Weights of a small GPT-style language model, trained from scratch on English Wikipedia.
Training: a variant of Muon for these matrices, 426M tokens, 12995 steps.
MLP neurons of a small language model. Each row is named by its layer, matrix (up: input weights) and neuron, and shows model dimensions 0-191. Each number is 500 + 25 x the weight over its row's rms, rounded and kept within 0 to 999. Numbers have three digits each.
After each neuron's rows, "fires on" lists the tokens most often at its 100 highest values on Wikipedia text that the model never trained on. A number after a token or word is its count.

L9.up391:532513485435530501481492512501480501565492529468516526512489489504466539504495463514498464486491549512474509498461539465437517472504504540524550553476521515512526469491497534500505480507470483486499467480528505573471517509544510520510517496472471495499455524465529515492494463507509543485507485489519458514533490460510525562506512474476501455509500470468503472512487462504453498480484495495484491485530516518501517514483525528490491498520472479527495475475527483513516513518535500504476476494536489453470552510495483481486526469507523479470531469491520506482516470476505535514
fires on: "d" 21, "t" 13, "5" 11, "3" 6, " under" 6, " of" 5

L5.up332:459563484504485478482471488481508485517521484528509504497493483467502472490513486526477488497523528514498498488495485518509477470544520475494483537474519501486508514505542458513506474512518448486477506492525477502486508499511511477428513469487550484516543534523502504495516495449479516528515511526548482533501525505492516524522491500516508498460506482503526507537506537481536503514493466550495509523506464518515506465484404527468528467554541506468497507481497456509467469519519496509492527475460494489523494510515479524509531506509465521491446487538448530437493504482533513493
fires on: " |" 34, "ed" 6, "th" 6, " " 6, " found" 5

L2.up629:508503485538479504473509510491549517467517460455476518513486499486492556483523476488486506498518539479505471497454495503519474443468506494532448528494477466509469473562516495506494506484506488526526512470483510536480558514476500544499529534515488475527550512481493519484516472495537495487539503504477490470513489484481505468470499496459534477500482530457542482482529551511482463517478498511506485482477497510516521481532451531485446505472508514478464474520522535486521474514496516506538503504531497475511527509514480488514532527530488484507500495480525475532472492514586523525
fires on: " China" 17, " Western" 13, " East" 10, " north" 7, " Hong" 6, " Northern" 6

L5.up134:512523499535494492518520496447524504462506514501498464498508479503510513511504504524544522490514507495461467524508531497479530491519543460503513524512492500512521501467500507495486487534499489516488493529482502490531502416466541456473489511467478477483509522450492483497477545480538551515497487511455546522552529538470515521457452493498480471481507547490466484597454504472472499518524540536487483497516489489508486498469478502476481474489479496516490462488518499510487531528490489493497498536487508541499557530494510498483523502491524508494479463559498511495481493529511503476
fires on: "==" 41, "===" 32, "\n" 22

L11.up372:469497467506433454461527482467532497486539527548501543487482471497516449486537515515492518551494524498498485498489454476498502564513457477517506508493509522522505492505491543486508523484509477502533533505542522496495488447533489507513491508484512526567504538531515478504503527494552536482494547506511499502507475473526483520466487518538519496479498516501488511453471469479491479484465467507492505468523477494494507520505451528495480507513472498473472515449481503494463513539533523505507515520513486499494478502492484473487435502489514525543539477509479511456498530513547511525
fires on: "s" 38, "ium" 5, "ia" 4, "ja" 4, " who" 4, " have" 4

L12.up95:528471482459536523463493513511484515472542505510504486476535493495516436508475509464508497492507447523489505483452496509487488495489490506482497548541515501472522492489533505523478510523470532525533547485477489497491456463482522485520510519535502509532518507534513480491472453551522532496481508497506480498475505545519512505489496532485493529479480509511522494541504532533469537492459515497500472518538500484539498506518471506465508503524524478529446451516484487451506531501471559496496479511502474490529544544532488473484527429512481523519503528503480466457492486465473482524
fires on: "\n" 23, "5" 20, "0" 14, "2" 8, "3" 5, "4" 5

L11.up727:461537478478555512494497488483529505529495489493516501492472552460516515518510481521491514468514445496503497480519515466480502471514518491559504484452514519508555492511527536497510533535479519510533445469503477511492486447529473494489520503503457487477515480482483532492539540469440496490524505522516487505533485492520530503445492485515509506482472481515495531531481487494462464492491521502528516506468512491490509483525537490487521514475485529510441523505472500515522475486520523514526475478550534503468432528537516505489486459516543481535532481527454510487482472476495516485
fires on: " " 40, "1" 19, " during" 7, " in" 4, "s" 4

L7.up659:543465532485483513487519495451456514526504494503483494518465528488479508501478479539509505531467499506525495488493519426529496500505547529487517497501450549547474508503491549495485493492489528479530511495499518503484503511518482489497504517483510489497490494473512504499538426496534485474494528467538471514482519467503531506471507480484500518530513506517480508517522538511478494507478497508524478463534506524447487497478489555481497510509480472515460528535504454507485514499541483540506516439493536468497473458483437515469451523521521512538544472451515480514480524487504498536
fires on: " of" 28, " in" 14, "ly" 10, "y" 8, "s" 8, "al" 6

L7.up562:475481513518518509472511479481503521499497468511525524540478488520455453523472524508483498428520501494505484527490454508491479485455543514494539497526534533499521493483525494499498560496518504491528532519526480512499482485488508474512444477519524516542545538493521501498523454521566494502510466509522484487504484492516467522523502504465515548508469522548508510497484500520429481468481485449487456486487504505513516494487509514474476517469501494433521486480502516475525496497489555492507481491506452471475506483528503504510511516488526520497549493464523506463492533472487450468
fires on: "." 18, "3" 10, "it" 7, "4" 6, "ri" 6, ":" 5

L2.up591:477496512493497489447534488523518480541513483452481515529465525488486528536471511492526486524506487512508489510544522501495487463466500492525448545526470474505502477547548497527541482535481493518509498509491527476509476471474486510513477507510492464496499536522491539498489481541490505468484504483522530483507514518436502525456561495477486486486494477489484447514504534491513474514495489469503539510476512517527461486536483473512406451488503442485488496510451532513505528525510513467551502526539530502478510512489468456492504506472489489525488518531523502524499485506501517502
fires on: " San" 15, " Central" 11, " Southern" 8, "west" 6, " Northern" 6, " north" 6

L11.up543:476459511489479519519491532529499518480522481553558508496472505507529532524517496487480525473525531493534525527486516420450494512454485524506520456571505475492497487547502516528477505513449529486495515454518495518465493484524510476514524516521560521460533521547480529455486468492527529529507506483486493516513543521471509507493451457484475493478494499517446512475527529505534507466486477471530494470488452500537500477484501493532530481461459531502475509496510499491489478464490475504489491506474492476510481519507500494496520498523474512522517505495534516491471489504513490466
fires on: "1" 34, "." 23, "," 7, " " 4, "9" 4

L5.up753:515556513519473522534515537473521516512500472496527527442486502512471503434520477505480516487520520481487554509506476517494541475516459479493532501460500480530495484489527528505477458489509532512483452549520508460477483524494478431461555503475483506510488532504494484509495492503520485504526519480493534518494504492535485500503479478498508508494488536521486539529496541494470486528517496520498492489497501498485552499542495548504483480508480516530503478485506481484467519519470496462476489482500501515493490500553491550471493444548494511524541481517493523435468503472507563493
fires on: "==" 42, "===" 18, " the" 9, " ==" 8, " " 5

L3.up115:501459523498504508508485467509511483531507492491497481513505458485513500517500455518456529471532512490485461501507511530487481459497523490527484527496515509571521559485468497511496496513528513537441498502453498474529488521491498531488504493503455519511506509486494538509506500491497484499479496544513494487504493441474415537511484525503526492432490558508517533516510564500476492488496490524524500460507463525519500511497449496547496489521535481450516474513517450494477524466477512498508509539487482458500451504500518477521480472498523514481524487518506549489531518518529479495
fires on: " |" 34, "th" 33, "rd" 10, "st" 7, "d" 5, "dra" 5

L2.up620:508527460514495523481472556486550506488509495511534451472484483480520501525487501497551518499482507493460467525521515491517526480504514483480488516509508455542531501490482484552441506531548521480471490525496492511508510490498527493499526495561499474482532521491486523513467492490465531518514498493496506523501508512512512491478520514491479467507517531518471491553508487507469505519521521475517532506532549529548493524473490500476470511530520494536523482523526510476482483560502528514506499531500506460491534585513498527502502450474541461544515487488509533489432486483512531489
fires on: "==" 91, "===" 5, " ==" 4

L12.up554:508540494521540525498470472475500488484487489500493501455471524484511470474502517497468497443518498548531501542486534475490537480475485494521489462510510543467469492485493521504507480529518479439476499480498517515481476499511540528484527464503479472472514519546505509523547499519483524474524528481515522499494509508489520523477515478470484458500526526484458515507535528522465553527474442538523478471534471513547514485513493508494482504506496532510519509477515481498477466480493538487467507496482461459476509548469473466522529515501470536532509452529509535515458485530537498525
fires on: " " 88, "8" 4

L3.up162:495500527554513472519532507500491467528500507493528496481474517481468500488508422480516489504499499528476464498490474539476522490451515533512508486517519458545500477508496516486521498527531484531487476446447489490506499490517526491517495529482494491522497518423466512540522481512536480522500536511510472481523483509491508502478447496521522487496525502471522518492522509507546520469454507491465514493530531503544500507506512488534517459505480509506529486456506484509488464498460511493478517522502528498558531495503491488459522461473506505503487469523516570536544463454544481516
fires on: "zu" 13, "d" 10, "dra" 8, "t" 7, " make" 7, "ru" 6

L7.up764:520496515458462470461529477500446526489518482502501509540491464479497505508522525501458512494486525522543518520463526494480496469492507541541521563507471488508530492517532515482508514494535507498525472511465514494493521454531522466537510506483495509502515480491491505488544444515503507544469478447517481528520517480478526515499498512442523490471514499477536510514479507489491492499472528492495475499478474481536481483507513488491495470501446525559475518496534530483490550530493512546501450501498488478465491494509489504517494495539516504506476409536493523460517545485485470513
fires on: " −" 21, " Ka" 10, "5" 8, "i" 6, "a" 6, "3" 5

L11.up614:479502534456467511491475502504539491499468495514514497509466506469509502524503489508493484488534507494495510444486467511462472517488481520523478496532524526536490518526467477498458513490481541507526521516510520464478499407442463506481503515491461495511501537495474477530515485517484565490500504524530512485498469515508518498529497474471507540485493482514524543478520513505523482516473528485546470521548506549549509530473545497488505501507492544469513473514504535492459542497497540494454500503518490449496476507522469506470492525456514501501542513452486515458516487478515471498
fires on: "2" 51, "3" 11, "4" 9, "6" 4

L9.up641:508475503477526515495493506504478509472459536480498496447495511457500505518516493504548529500476519481470491491504513464506461534503460517478543503500530539485485500459475484458481556471490529536512527437520481456539516461521537494536498546501472503527515546463557511460495471483484491522510505508507473519529483494513529507436460504497479513515482509475498506512504503494483503465481531499462521479550460503513476519497536500512478525533511504538467554523466474504517498506491484533496506469501521474502536498551505501514512517515502506508518433491495473495483500475538479527
fires on: "y" 30, " of" 13, " the" 9, "'" 5, " W" 4, " late" 4

L9.up466:464475515489461511494509513476501510464453487507492606510496529485539490557506498509507509492490517522497509489522493487502490455516520498543511473450457525444477552511501523493512526465492511509532486484480505481537452529489512482517512493519526493502488476486458505473537531483481532485507453487537464493550514517501506519467448472520452493494452534473506524507488518484518526522480560509519507513501521478492491470460503506533512493515456492506538492441481508483484473459490493520481487520526516514493466500531488469487474464518526494537497467501506499498505480475508496491
fires on: "1" 49, "s" 12, "is" 7, " born" 6, "ho" 4

L11.up167:495468482504484469523514465501498524519504502517508512450489545534475462480480502482479494507504517512497488519517500483445512526509474481479493512499479505478476494529492482470508487542514450519511532502499460509532512501487510498531487507474490534516534537488492559552495461506543529524493459507546495511468511478531527480500454460534527480474486490554479545436477480452483464523495507513508489542518498502462559504468492464553537463488505473476490515472492510524522532506478513483526506544478490539474517502540473493481496503489483476511523482517494545478511498457496506534
fires on: "s" 33, "ida" 7, "ia" 7, "es" 6, "as" 5

L13.up628:449463485491536509519485508482514494484523492530505500471510495499496467484529493457478538502523496512490502495469531497487491517498450539460500489529531522498464502508536512477494464482495502491495542474500452515465506504531550547471477439511485502545548512518518513502529493508467522477516491498503557458486500510480544529495482500503489449507507502530502463455472543531482525550490480472474485508484493532534491461475517549517530486542500519504514468500498451493513512498480462493511536545495486503448468516519483525438550531474508489520475489511479496520482511506499503509
fires on: "\n" 60, " " 40

L9.up93:472510502505505493484457528488523500478509468494522512457459513494554533507470470543466483487496492497551505508486562480506460531502503529552477492474506504515477513517531503533488482503497486524515532487500487493460494507483548477518511499491474530523552518524510485462492522475512517502494517496515474493482475507488493503458522491472510517502510449533524467491468588443492499517515486513526438531490497492471478559509467501517534508493478491516466464499512450471534511564516532501497498508522486498467477487502465470496526495511543497497515477498444483497480471493506521527
fires on: " |" 28, "s" 24, " " 11, " pop" 4, "o" 4

L3.up556:481501505523462509491522523522499497562502517500482552480474469509500487552565505526520506489556484492481487505558488510485520474478524508461471454517487534539474522504502499447483511541495470456485521464498466484504514506552482515464547478534493503553507544504504499459516471534512549512483485525524499508459479449486502479490494497534503493497537472538503493529511495508510501507504471509535518497503520471510485498509515508526521515482547472548533497486536461497485521497456470527499532483487492472475521491520482502490482472488474487521497477453482512493490472479549473473
fires on: "ul" 15, "0" 15, "ad" 12, "9" 9, "d" 6

L2.up327:518515516455470485508541554474455491509494531500522475508486473472542515490507522471531525509495485479493489539496483507496501460500489481507516497500526462512487486513470480492478515493541501491507468540490491536495476475487493499489538489547494470512509503478455517475476515459513525488516524486493492524490478515465435521458513454498481493480496579487513510536506492461478538494572544508525524467516540565512482516483489527524486506537496528481442509502481503495517489554487500475497486496526518500489504512519522483489474454468536486488517517544541491482480511512504473450
fires on: "==" 75, "====" 10, "===" 8, "\n" 7

L2.up660:498488508499489485513489505504495533502493453502513503510472464489521460534532511507501539459507538502505476508541481490493516471461499473485436504521491537459506477518503490511454501494508539507522513548463459531469502501492490492450509480525497524500470564490503447496514484516502491514468507504500497528503536496518473499523517493492503481543496499544497430456499457561494487549536497546514497504478479481480483508509508514512518467480490498507484483552553503508462523487533547519534519489488488528469489502487503515511516485484551472491490508471520448440523492503512486456
fires on: " Ta" 31, " Sand" 14, "ad" 7

L9.up214:462544533528520470487496487531499505515482546466508456465475532511511529534489527489517480485527491482474512526495470453489481522504513525539479531490450504480494491522483518567492493521441462483515519492480503496486479490500485502461533484496540513477485499499490477505522530548475534469528474472493489505531496488535508517518506489523488523486489509507480520490525514524503478514484522490489466535477470506451519522501484499522470585525486502493502520512507481449476482501506494507481486422512464530498468507542511521522534552469514492517555502501488553472481467483491509483
fires on: " " 51, "s" 7, "ept" 5

L8.up686:479506541480519512481499516500506500462500482465528513506544439504491488507443503525490459482474480490457482516467465478516463511517524480515514523532514509513509487505496461483520538500496514559537481478509529477509467488502515473529493509469530514510537520521493527462485516485499524548498491518512488475440476536508510472463497549490501487475485483443523529522540496526498524500489526441529498511497539486549490485531558520494463508470522490492505534514487491485519532483492478506503525494500486546502475464536502474521495495466463488490520486474504462479469510524563481454
fires on: "'" 41, "or" 8, " " 7, "," 7, " the" 5, " for" 5